Part of a small language model's weights: 13 heads of 64, biases.
MLP neurons of a small language model. Each row is named by its layer, matrix (down: output weights) and neuron, and shows model dimensions 240-335. Each number is 500 + 25 x the weight over its row's rms, rounded and kept within 0 to 999. Numbers have three digits each.
After each neuron's rows, "fires before" lists the tokens most often just after its 100 highest values on Wikipedia text that the model never trained on.

L12.down954:494541455478503508459504499485489506459474521470462562481481519494533456511509461511472503499532451513473519506490547514493502429479513523527503497501482456463467536518532546535440502441516498538552479493465547522512524551509495529518506464514479531446485547522541486513502501505524503516
fires before: " ==", " |", ".", "==", " and"

L12.down1603:510476513476513510536499547512494524476513483475503531496501542554468501515480528519472543508529452495507465528569537485502527507490488490427471488522493542499528506518500488483500469464512481520521518529508515495516475563465530520505537527497500504454532458535537518509536491518530445475
fires before: ".", " |"

L12.down779:516478466491479503509513556448524536521561459505516493518499519480474453540514487507505481520468513456499483507513503502489482507478465502512464520520534504520568505516468530447528526409526481485495483506528504482533464485480539483489479492506506493481503479468507524457470471551500487498
fires before: "1", "0", "2"

L12.down548:535534517500517478501521485525489505499469514475530519485470513538491471553461503559476518509533495505483470526506483474446552515512493543486494508496513461504546546522460489527520479527494512483520539517523501513512486461503495496483491495501511522463517493515449495485479477491514568518
fires before: "6", "5", "7", "8"

L12.down986:475492498516537480520496530491515476546500519541503509526537446481487497535487556492520468499477497524530485520480518472505511487500494532521522501537476520516493483504527518482485520488478523516514502449455513493504489470474487473457512514527503501481498515473511534508532491545484505464
fires before: "8", "4"

L12.down1370:483477475468472509492482510497515485524475516458529498490502498510459480530501479530489486521517493529485493547506490501497529514448522518480518469526495518473515535483488539505515495471484470435506481499481480482486557474426503469506487497520519503474494493540496498501485502515549538510
fires before: "8", "9", "7", "EC"

L12.down1504:470474503495497508491523461487490519486502431500551487495550468514487486514476493501503519506502524526551511516475484481525483510503486510516496492496518552496490465508509488475516451503555519559516454464505512511539491492497512496531486471517474503566531460531507519493487481502477445520
fires before: "5", "2", "3", "6", " used"

L12.down89:460487500503547510514504455493501508484471505508515484490520455499504508479488518540500482512545502480489526491531475504511459495513499506495501501480522486493511557500499525483484531472458523471504467517520483522498534454515475459528532468492493530516497522500498496521502503499522502475
fires before: "8", "7", "9"

L12.down501:498496532496474449480475492481457483491490561471512475490507494512507502504513508461544509510523496483494495464537483523469487510472494471490518501510548477496488526514461517487468506541503508516532464485538486478479517520504504527556499502530480494513518494492506488490540532489469463517
fires before: "3", "7", "6", "8", "2", "5"

L12.down310:502497484460498478489450501510480478471550556470558576485538480521472516513512456496497506515518496502458511522503462550506471508556522508536473518463514487497477522497507484500463499503521504538492524486539500524504488497542504510543486504520494452518503511493514553521468505518495484501
fires before: "2", "1", "an"

L12.down2354:484504476463501511494468497474504469513493511514499475486525465502546504456511481506512456488491512468492494518526482498497447473509552486543517502482527480484531504498507489489513474487514554495471509551507498538524502492531523544486517485514506524546479558486505526504492492490513530547
fires before: "0", "7", "5", "2", "1", "6"

L12.down1384:476488498516459503451481541552510492507444512447481468531479477539475526517452485516511503516481508513498512479499483482455512487501510523494551501497502520488535486473498473533521550480505535490535524505521542484542534460504483486508524466479551517508506495497506514506517480516483479542
fires before: "8", "7", "6", "9", "5", "4"

L12.down880:526547508547533501477469508474461517502509472512484516533497503499497507491506499532517499471471518533498461457492466519500489539506524513482474528472494554508490471480485546493539517496511510480524516493436467529532498503506527488498531530490523495478502505501510481482503482486532460501
fires before: "s"

L12.down933:481486487510530485473506509491495494460455523527516519499500518516486495512487478501528550507513478519490442504475527492483512460537505499482494560537470484499463516513532489519523485486539533540522461466498526476502517510483488501490529509513450466515455518537499496521514489505509478515
fires before: " in", " on", " by", " ", ","

L12.down2217:525488527488503477517530487494491503448538486508488494501549455500478464458471524487460483505489490530508495498572500519564515534507490508483504518468514480538554523511457561541506508509570506500506527549514496490508519489478487545485480472476515539468503513486536508441495474491494542524
fires before: ",", " and"

L12.down416:459501463487491482503530512532488493520537534498501490528476479544489473499481566490500491500506550484496482547518488497490520473487466504530530510497510511525525480464520491517507530501527508516519514531473515494498498466527525489474480471523515539544540496552459464535536482496522515554
fires before: "5", "6"

L12.down55:502493507502512529513502471491523499479515515459493530502453540496497508480483522505496534494519466499503513507481456516501527507484519478406530465472451520500541540494509549520486489521457509508469510475499466536482494519506513517505514479485506502501478471512496509516511516513487477488
fires before: "9", "8", "6", "7", "5", " |"

L12.down176:474490503524504493508487468525491507554483475539477489514512533487515493553523510531532474537490498497531490549515519477485510481515579488528507513509463540514495526492489481526520488471486517521525525517512472538451498521507528454493533579515497509481468501484505483469533514495474521514
fires before: "2", "1", "OP", "4"

L12.down637:555531482529548527502483478527483493513490512540487484516526491449495509495488494480481489554479501499511523488491515499499509454462519549469488460483472463463534506498532558515447543514496510508516520478477511490467504487512486498514520470515496489525501495499532482468470502513470505478
fires before: " |"

L12.down227:503483463503480530515489471486469513522506494494500482494487449520496521503490515504515477534526513471498515519500491496515519486484527563503498488514499479518517524506482529511458490471503495537526466523499525490483494494527510510460492494480521514511495502532512466455522498526495492484
fires before: ",", ".", " and", " |", " in"

L12.down2111:537512471455524485535491493480513487464489510440516503509494457539507506538508461498446520530522503491523480483444498523524510493477503487555489473504518501506514474500532525544554519445504494476490474452505494486518518492507462502488506512519489535527515511509508497517451469518477501515
fires before: " ", ",", " Jr", " and"

L12.down2125:462513485522498511522524478509474507462478504507488520433497486481463483487508487512479537509520525531499530551497524473527510519504519533508522488491538500513488489485477531476498499499509470522495487520482493499529504524484477500543497476506517537492454469546481492468501502489503475544
fires before: "2", "ame", "3", "anna", "ms", "1"

L12.down717:496518531503487482505464568516494483509497512517524517505524521520453533504509527531478538514514484493462527525503549493482509503489517537485544478517488504497459467473484525501491546528498497521505488440516536496494492554495491459464488533587504506465481492529512477470519492496488459448
fires before: ",", ".", " December", " November", " "

L12.down2392:505512484489515475503519472525480497458550489511526533466483484521502508472468515467479534477495565468500526508499474508505498510485466493447496474477533489508524472496527531493518490554518550496489510521482492459527495512486508527518495476471505529513530522496496508506482528495519522460
fires before: "1", "2", "4", "3", "8"

L12.down1075:511510488499496549519518506475493478504504516473478491509474483495515501475531533529535467487486478545485507522498522540494491467480476470474482511492490506512491524501488523460517534449509503507474554532499524510496514459479491479482486482503484499540526500498494510469446485473475511511
fires before: ")", ",", " and", ");", "),"

L12.down202:486491504473451490465510483522474495441467523486493498522480463508492489504507491534498517529509533493520506493503512533496479496456481476520488509535474502515500525445520509502524466546514546543519510541512505511487501516456509488526476486512496541501498444507542521492536494512498508516
fires before: "0", "5", "6"

L12.down728:509461502478490516525484535522496526509488485501491498489483455528516506511508508471455511483465528495490475526563476508542516526456489462455489513518496470497497479492516472488525525496475517509485480460490439497508544515528507491490513462486478479537475473534499506454492466523477520495
fires before: "0", "9", "ou", "os", "oz", "ensation"

L12.down694:501499514495482514509456460470510496537480513507473486506474488507512527456519516500509498506503515470491457532514557437519482537494510459512536464516469490487473522523486525519461466519493469484518476468480479522501489525478506496472515533510492519499511474529486527524478530457475530536
fires before: " ", "\n", " —"

L12.down982:434507515488482467473471474515495534474494500432517506489509456483479545486484508557459484502498535494544504473510468510540485525467492519543514518469523495509543504502528470477517510506481471484535489488512527482523546518491496512500498479489500577546523506510504522504478537503517464498
fires before: "4", "5", "6", "3", "7", "2"

L12.down2348:508504549535492492513541481460488485493417466488585516500492479477487544510492502516518523512525479495496516472477490497474533528508499515492518496518487522508532489492496452540545502474469483513526496518488538533500502480504448512481488505527470489510512480507517518548511533505548436519
fires before: "2", "3", " ", "4"

L12.down1642:496513504458477464525500522506493502506503508526479479472493510491494505477510521488496495484488508501515525532514470451484478513507472493510496486494503502506508490516514468509476538529508462526516493485503514457524490501506495496479509471493514470468452484539478507481509493511481543532
fires before: "7", "6", "8", "3", "5", "4"

L12.down547:434518517518524471490533567490511497512490490486535490476487480497511500448490525498541474491488488463525447516479501499483472446493468464537513477530486465523494471506490479461516507504517527521538462500475499449503501507466498515470509464480467522523480506466500512473507501510506494501
fires before: "6", "5", "4"

L12.down682:537502490544484471509451508483483496495500494484516504517487544518489502507515473546508509498440508483538485534481488486524492502484483517505541465467553518497545491502500468518540485489529472464501538524512517532503500529516523494455457529481518476479510469509501527476537552493496492488
fires before: " ", "0", "2", " to"

L12.down1549:508482514514483504511546468503482536464543477509560480485458480477493515504458510487475499505494455514542509484485476512470478507467513474525463507538499523502533503508506459512505568477515486485497484457498496525506485478506469493464540513490506473524509523504484515475500466508538518475
fires before: "9", "iya"

L12.down196:469516477494495498530480509476503505504514514493522509509502481490487530518514512479492484466475504498520479481481510477498536480511515532490454498504467513475477512479499534503497524502461515501493515482485505511483502487538500502490479526523486494513516505460521473507521488505495499506
fires before: "\n", "s", "."

L12.down1755:520494476522520449527476484478503465455505478495532556496474466539494528501490529499515513497463515480545515486465499509521484504467428472488501507499508459488563497484542473494494559510543510476482511501504482476515514473479482532508503512509506498495489470459536546526543526509533487486
fires before: "-", "\n"

L12.down1515:471467519524475520506528451464516505477517484509479515542500549506510526523513510507464488494498467454522479485556495519508523510487518527529503467531493503460462428486462524492467538492528514463497525467542460538441508523489511548503516470474488479548494525519474434507533550515498529442
fires before: " (", ",", "8", "born", " ", " |"

L12.down459:530496504489494449531493487501494508503456490498491533564489501501533482518456497534493519489523477483498500493481539497502507530490482509501495480513491516498516536461529512504505535508528492520507531469517536491540450474485483540516526448479506478498477505494485466465497489513480496521
fires before: "1", "9", "7", "8", "6", "ichel"

L12.down59:470493505474472553509469500495487555475462466501521507486492504472495527489484522521527526518478467475541480506488565488487443510508480476488555508509466496514508517527477500496520493523489512539491459469529472486494530511500528508508508501473476518543486458478538527543511528487548513487
fires before: "3", "2", "7", "4", "6"

L12.down936:512477465502504508503477481483510490543490488488489452498508505505556568489529523518528477488485522479463507506534525456482504496508527519480513496447490520494518515487469512506501482478541535508486508506506459490458482492508467505494487451525507470503519543506510471524461473472503486501
fires before: ".", ","

L12.down1734:511491538482498511499519471505484434515491498502484531523487474506483528467542500487506479501465495509498524520473503490528479499498545522503531486548508497489535500505469488492493469498439484483493529514496493483492495503516544503526494451515486515488512502473481524516496501485467465542
fires before: "0"

L12.down587:504476486519531421509511520479458519451493512489498463481483458480482504503493528515498508500475504512547459494507503455524476525452503503537516487511499544493561483480555465505520526489476484546503482485533530516519524501463450521473486492513503491551503505558480496482480451494514496552
fires before: "3", "5", "4", "6", "osaurus"

L12.down2073:491530457455486467557529490528483509490487480513517464533490477455535496510477513472486491493466536484527492510496502508493482457494465513527491492547452486497515487500491529485548491490489484513532478463438452461521525512462492512541473496458534440527502496551506468477510491515502519518
fires before: ".", "0"

L12.down1250:465467490512499513508480459521496489481523506502504419494533504525472493536496483520444522523487510515520513526509486482472530472521525495551522479515522500466500475523485557525482492519468466538529508564573473534497532475473490532534498510503507499523514505473483491497483540478531465497
fires before: "4", "3", "8", "bei"

L12.down209:514475499517486497505484526486490507460497502490509465497513480527499497504477504474526524523519519502560491509519533533486556491497493494524447495512496468517498479477452518534453490526506471531478459508465502493493542485487490503471509516488501506523495524511481474535485522502451496510
fires before: "3", "4", "2", " to", "y", "5"

L12.down1703:502467505500477504534491501539508496495497524533445500514504477505458487528516522537446514516509472474517496464487474507529478517483502501492499566517453485513524501510497518524555505477524481490476508540527470482504495494517517495491516522529453483543479454552543492516514492523510482516
fires before: "4", "5", "3", "6", "7"

L12.down94:484476516474497511480504516535484545534457493487519536529477508502510532542482512513528500509512487525522498492486485518500486521492478559557536529520490508552511492524487495521508517537475485495489482477494500533517527469506475497465516477500512508514491501488463509509449496533500504500
fires before: "6", "7", "8", "5", " |", " "

L12.down790:515465494523500518499530478464477559479512488512522496475516545472503485529487522442510487506539541489525475483508516425531454536502509474490494499494512483484526488521478458474539471514524514501504437499516517500525504499503492519479515478470487473506468467533498534496508503530538548499
fires before: "0", "1", "2", ","

L12.down665:525539502491500470554495473468459529477501524492468516520506528519477493500522499507505489494489504498543481514479515494523501490501531494491498476445501517525503501492508496509532491491500470497533501522530499501479497496536500526514515471488498560463521482531546503502525498451535508541
fires before: " the", "s", " a", " his"

L12.down1298:514479491500515498512522484503481513518487507516484494546510510478512503496541529498491479508506511519494495489515486487478485454499472496469517495509483510489489526487500496482480492442483524504468509499476466493492507489505482501486503509514510501502524540499457464524490507482470492529
fires before: ")", ").", ")(", "\"", "),"

L12.down2175:537493477508510490497464490502520550517513460480567507506500482504510495488490545498491497481508509483511518552496558521516484491498499526510468517492513466484465535523497490513487507530499518513554468504458461524491514493527500515533512507481481558513468515485536543484475531500523494543
fires before: " ", " (", " |", "C"

L12.down315:514477503505486534495519528528444471509505524470501523534514490567459510518505544553485480491491518491506476522486474520516542521489500541446546467496455486482462549521478513499503525517482521520457503512459473497528504525454537509512503513514534499505479493488498532449478487495462510512
fires before: ".", " (", ",", ".,"

L12.down1586:484481526489461499518510522519492493533504543508523467507521507539513484514491491491507495498488492519507512515478489495496482462482534535518483509524507538535533484503496467535538510505528521482515497519480502541515495477461495477490530490545464498502530475499499483476505482489467501498
fires before: "\n"

L12.down476:508478520478476475503512493548507501501472505504491502510458546489466513539515454479474540492531466476523461539493501496480493492457523532551474471485495551520474485482498541531516527448488505492551535487497507541502522496527530501485478493500514499474511427499489492491482484507467460508
fires before: " ", ","

L12.down2162:544483478489526501472475513510508459480495435539514449493526503498500474499509538497484518495518491479477500481500517493525482501543505469492497479487557489508451520445488487502481483537471473483544523474467500497512507475519475495520448505451508481479546472508521538515508506480493477560
fires before: " "

L12.down1601:452481508512472503496525493510490501491534476468534532476508466507497494468547486477480478518498532499548484524525490548546454487460484490542507470524493487484509457526504513491492522493532485499519478523488496496519495523494560485482530460503436512467501532510501491492473479546528496475
fires before: "4", "3", "5", "0"

L12.down1411:480511485504483483496520563520498499515526484484500459539517516492478512520503557504506459499499525542463524496497486505483525483500546516517514494521519521479506445467549501508531543476454523520520483482477466519499536492486540505494511538515513517509524463516508474466524509493500503523
fires before: "4", "5", "6"

L12.down1893:538514490521502482520482500489496467539474498522526509531480516490523513520448521566472528527532523526450505501494543455476541484506472539565500508497506521492501531507505527524465537494503459534520510470493513457532474484489483500509481525502526485522485488510508501470483479505476483482
fires before: "1", "8", "9", "7", "2"

L12.down1803:521488518522479503489442535533540563455534510521529553535492526512531452507497464511439488495514485487506466489501545513546470512544491532504485481517507506497486480495509513499493492472495515527525509487458498493530514498506469485501534459505510482532489493492485470512506479526471485499
fires before: ",", " ", "6"

L12.down1482:526531511476514487520455490497509499539531511484514483527507447488540477459498474473490444491524479448516470529519508502522470517488514454489500499532512480535490525495487495526502560555490525500508524507471519541481472511513491489477484495526538515530496508520513499519483493498483538533
fires before: "\n", " ", " -", " (", " not"

L12.down1689:520478517491518486529487478519519558519476489492488501491522525500485500498497485513500486491520472567494502461496484446490466520460482477468512469500508473498511509482511453504483548490462527483494524499490480485476510507483453485505464509510454537475495511516523522476528517503507516482
fires before: "9", "8", " a"

L12.down471:468507515536505523487500493478518511479546520524530500541502505559462512521471506522479477499529477529486514529512444539471518472525501479523395528506538510481498488496460532489513510520502534491529493528500482505473480553462546500538470489500511452480477506512481486450507464528496486493
fires before: "8", "7", "9"

L12.down929:490505517470503469538509479498501491489540513551521469488506505516487491517499479525478473488483511470553509479489476537539471507513533524461507509494534505525510497540500516492495506507501483529506480520488508500507520446440494485503524519491517528451521492474522509476467484489471510507
fires before: " "

L12.down560:486482508514509482502498517477487468511491497509503518488533484497544512473483505505464480532541498486513462525538499482473487525468503488490540504522490503478486477492507484490495477545458496530471533500470485499521506538470507516450523504519498495478526559535455510497515536515483503520
fires before: "2", "1", "3", "6", "5"

L12.down524:505493503483472499492496487515495543464496549493522476518474486452528511491498461520467482549554541508485523479505483519490503494476513520507505455516486452471458492497522515508514520474477532527534549501508488560441520525540456510494508499511460511452523516501525518526496505512506496484
fires before: " (", " |", "1"

L12.down180:505505431463481473507505520481510515523454552456522475482498470515507504519524479489470447475536563528504487554528465507500502525492457507432466476506511515492485476500497523476540510490518519537490482502484470509500509498504459511510492504447513541529517489466520485554496549475508494516
fires before: ","

L12.down1018:465452476482520500505512472514475519526482487503480473504516462489528511472497480507505476501485506544502460470513505499540478476553503496479510486532497462464476499500491540499484468494526488505515525504497472517498507490554531489465481540477486477497485540511512479525495525492496530489
fires before: "',", "'", "1", "5", "3"

L12.down1510:511507534497532499435513495500468522472461478552465513505529485508506525462512513520509515501499461488498506527487557498511502474447500479495518497488514525515492525485474547514530442525505486557549515491534493521484468518504524498527496492485511480507544488488500475525540480488526490487
fires before: " ", " |"

L12.down507:473491475489492535512516527500500478504474500495478503488494509526479460478501487515478491531500496503541506498507541471487518500486501537478500516488531477489550525466536493504495578482493521501463509504510455519524490493480476517469504422500471463518496525517500449477473452529479484529
fires before: " |", ":"

L12.down2256:484515519509499489476537524476501505507550519466491509490490527471518512498516484520466492490482461534517504469514459506461498493486494562481497481535532517489509493536469460528509474520434468498489501511508485518504463497540481494499496504506465504517510551510492499513508490492494489505
fires before: "1", "2", "5", "3", "4", "0"

L12.down2386:548477510504473503483464531510494487492528499513488531515467496526503547480497538521490518501503505462531491505524539504516463487500545460488504535515510532549512532492516472474485508538522475501553459480490507513514471523526532490538514467483489473481515442502534483516525510504473520462
fires before: " |", " ", "a", "."

L12.down61:489506500498532503472567494557495528492477484493480554527490538496502499520492489542498416492515450479519476493493493489484475486530502513508504457498522517506493508552474520492486539518530462521508501467491489497527457451515520481466488469482544509518509500533474509521479483540517505495
fires before: "1"

L12.down971:542510554505544438494480457514480495520463512530528493482525493524488485442486510463507461479474456498517528518491506473510492482534550478478521497510493499511510522539476536524506531514510518472540535532503453545445477522489498510508480504493530512502456516502482489490475490490458507521
fires before: " |", " and", " ("

L12.down946:518490534484496500468529561470521494516522517520505527506488537523516512525500485496508508463510510508461488532481525519496491474502522497481466537520506506511556503465497501509490483521479500523489522533505493496486484469507508463486494476527466462470525536501536458479522506498517501525
fires before: "1", "0", " was"

L12.down1785:534486471571503490510529492484489510515450466508492501498532494505523482552537498507507512518471497470513493546508498448479526512470475480446449500484523517488498519510519504474505483468538488488487494523478500536520509493538533490462520557503537533557479499531497493484522488490515527500
fires before: "1", "0", "2"

L12.down1406:460496487505480505516541533498463530522493493494515473513507472522494499495495550510509481529530513477533474551534492497475509476495471499523484472548517545462496472494505523535466500472511505531534479497516520510500529495518506340451463524502509523468464490497494484504454531497478478506
fires before: " in", ".", " as", " on", " at"

L12.down1016:494486494477503488491477546560532466549492491463547513470463480512467512495481518493497462523483487528511481517526519483528547532462461554512494494532489512500486504495494470506499516488488485490490523495482519469488501526488483478512535502512531469480545504531486535452532468512495468486
fires before: "8", ",", ".", "|"

L12.down1106:506507475501520525523522507453473469480521547450487488497517499529477483510492512522469510474478505505500501463531493512520496488488472479499538493502504549527481474499522521503497502513502478527502516479500468502506507473512514505509507483534501543507497504485497501496522455530504527524
fires before: "\n", " in", ",", " and", "."

L12.down2297:504515478504538467530448511503492470503540469525478548495509480500478504495507534508506537544490530488508481505497476554502491518540487552509536474552544536509505524482525499504527486516517491479547470514526491481554508457516521476540489511514491512496493504495465485493481487512498487501
fires before: " ", "2", "1", "-"

L12.down893:524470494518537478483533516532498449478500521494532457520522502496508497470474508459512512460517496490519522493514499475524531481520504475515537514499484496531522515497530493485490543528537540481519533495480483493536487454518487493463475486462520528525464537511428528466511495511470514472
fires before: "1", "9"

L12.down2385:496538498481509475485468478475492518525507489496514507489488485483500473523537567490512475534528507516492511529509523500519492478485515510468516491501494497478490561505480525481478474543467528483489538528499489522495481490527471491536515536491534488523495488527532499523500536474500491482
fires before: " ", " as", " in", " to", " by"

L12.down1741:484494456497533515501501510477497493521492517548497497550469537495532511548476509515447497483471495493525501465529484499503492541501461501492498479496535487473526470518488495472519476517540516477526453530562491489504495528484478502486463455494516514603504490545519495504441513502461508507
fires before: " (", " of"

L12.down1341:477505538494489468520502490463521487464499506497499514499458471487518530489498512541467503503487569511467463504455483535531529540523454478503491536485509475525467499471537466461523512478500519441509513516544515479469493492500535510466495510459495496471480500513489517543534534536480478451
fires before: "1", "2", "3", "8", "6", "7"

L12.down1073:455517456517520527470498497547530513482517477522480472492439495482490505519486480498525522501525477501531535433498519512487485487443460497437504500507512502488493504496510520480531455480482490487470486523531466510562520524523482481481436506480488493474459533532505468512474492488510516558
fires before: "3", "4", "8", "7", "2", "5"

L12.down4:447521510500506494489456503513493484475504521498470493508521492530475497482467529519533503515511509508509479484497516491494512501523570489532486470480519522494521503476503513520480511485499500506499513509493501516490498531496530503491514488511494529487516496505519481507488506488485490490
fires before: "\n"

L12.down958:464537499495516471505532471459452531445489568491506521504456531497511490497520500506492517485520542494492549513498500490514497515502472535474511499464498501472494501485516487502521503503501518496543469489490494503501530481480473520520513483485510515450498486550515504500489545523502498467
fires before: " ", " in", " the"

L12.down440:517533525455548495510490519487485517510494473516478502466512472506542527526542460487537560496464462475527527496514507504515507527505522494467534520525473459527482517489497498462476482462490521469513502489510523485487477509485531530524495507506484530455527479460539517523543477520522506426
fires before: "0", "1", "2"

L12.down1402:510499539507526528474497449521491470483499493484521451441490487507514543487490504508474529492503483529530501521519520462477533491468454471493523476517508469504499490456477494533463514545496484529508513490504485551499518487516480533520508518472504451527506514511491486516473496499516505479
fires before: "4", "5", "8", " born", "9"

L12.down732:510506531500517487508503499498517462499475508541508520513478510519493500496470521499492497508522473527476531497476524476477512482504508502408483494483508488530504469461494476536496493420527530507526507502517501497503486503470464499508507541494500465478506536506516486506513477435478485533
fires before: "9", "8", "1", "7"

L12.down1287:536502500542465484522504504517505491525454532453514508505531495489529496469483498456490508495534478504504466499482482491443537489466510485503474489527461482533479514488498538482478468500470488489508507434504488504452502494471476494491510457512510512490530535524516556486517488520502482504
fires before: " of", " |", ":", " -"

L12.down2255:521484496530439527533494513485504476507516518481566495491532498478490489460485494482498525482457485500523507502497526517506511490514451466526504468511520523476491451481512496471493486513525491508522461458447520489524554501462469498476498522532507507465475530516423505473477509484453523479
fires before: "3", "2", "5", "4", " be", "6"

L12.down51:485502465518526485539456521479504482538535469508509503461493516543499432529560481492513505489508485490505496505488514488504500538543490490505486511494518500498462530533503467485503473509527482524506470526514485514498501483541504460499505495466495513513491510520507532509481508523526545496
fires before: "1", "2", "ara"

L12.down294:522476496509502495521498481505497470456483495518453492519501460525535483480502502540505508513526536475508564517511481505485520539472510485451503461495519504503522481500518503487443479437487511580522539537486522487534505490481501511537487488460500494515517455520511487494516520489482505432
fires before: "1", "5", "2", "4", "3"

L12.down1788:461510550487521491484526508511452478523467515499482553506510503512492461513496481486485505523493505524507529472506471506500487515505484520518538511513524529532544492497521518502508525494463487445441488496504488449522501521492485503509504489509480518534482493490487474512541447511494511516
fires before: "6", "5", "1", "7"

L12.down1662:508474478491473474477542515499468531480460517478459511500511494493500512520465529512481474514506496488489494535485525476489532537461534495501520532468531492496502462450531553501462523495494509529538512502478493524504495475491484496509512447469512508492479530526444523510468507514495518488
fires before: " |", " =", " "

L12.down2004:500515537492482498523497525461499530504485500492528509497512493501501472525508544515465510499457496460495491507512480459510513519514530501510535484490584488547521488491508472477502490553517493504467502510507467521479487524536558526486499490490536431471499522471516459474535502506480548462
fires before: ".", " |"

L12.down1531:486481513457456517488512500523542494494496492507492496547489500528483506503478502531494483495520496533473531550499500473488535489512486499497462515484444495518467513503495484547460512555487488526526451464501486533491484563465538512442477491496481474493455531522513505471509507505502502490
fires before: "1", "9", "8", "7", "6", "0"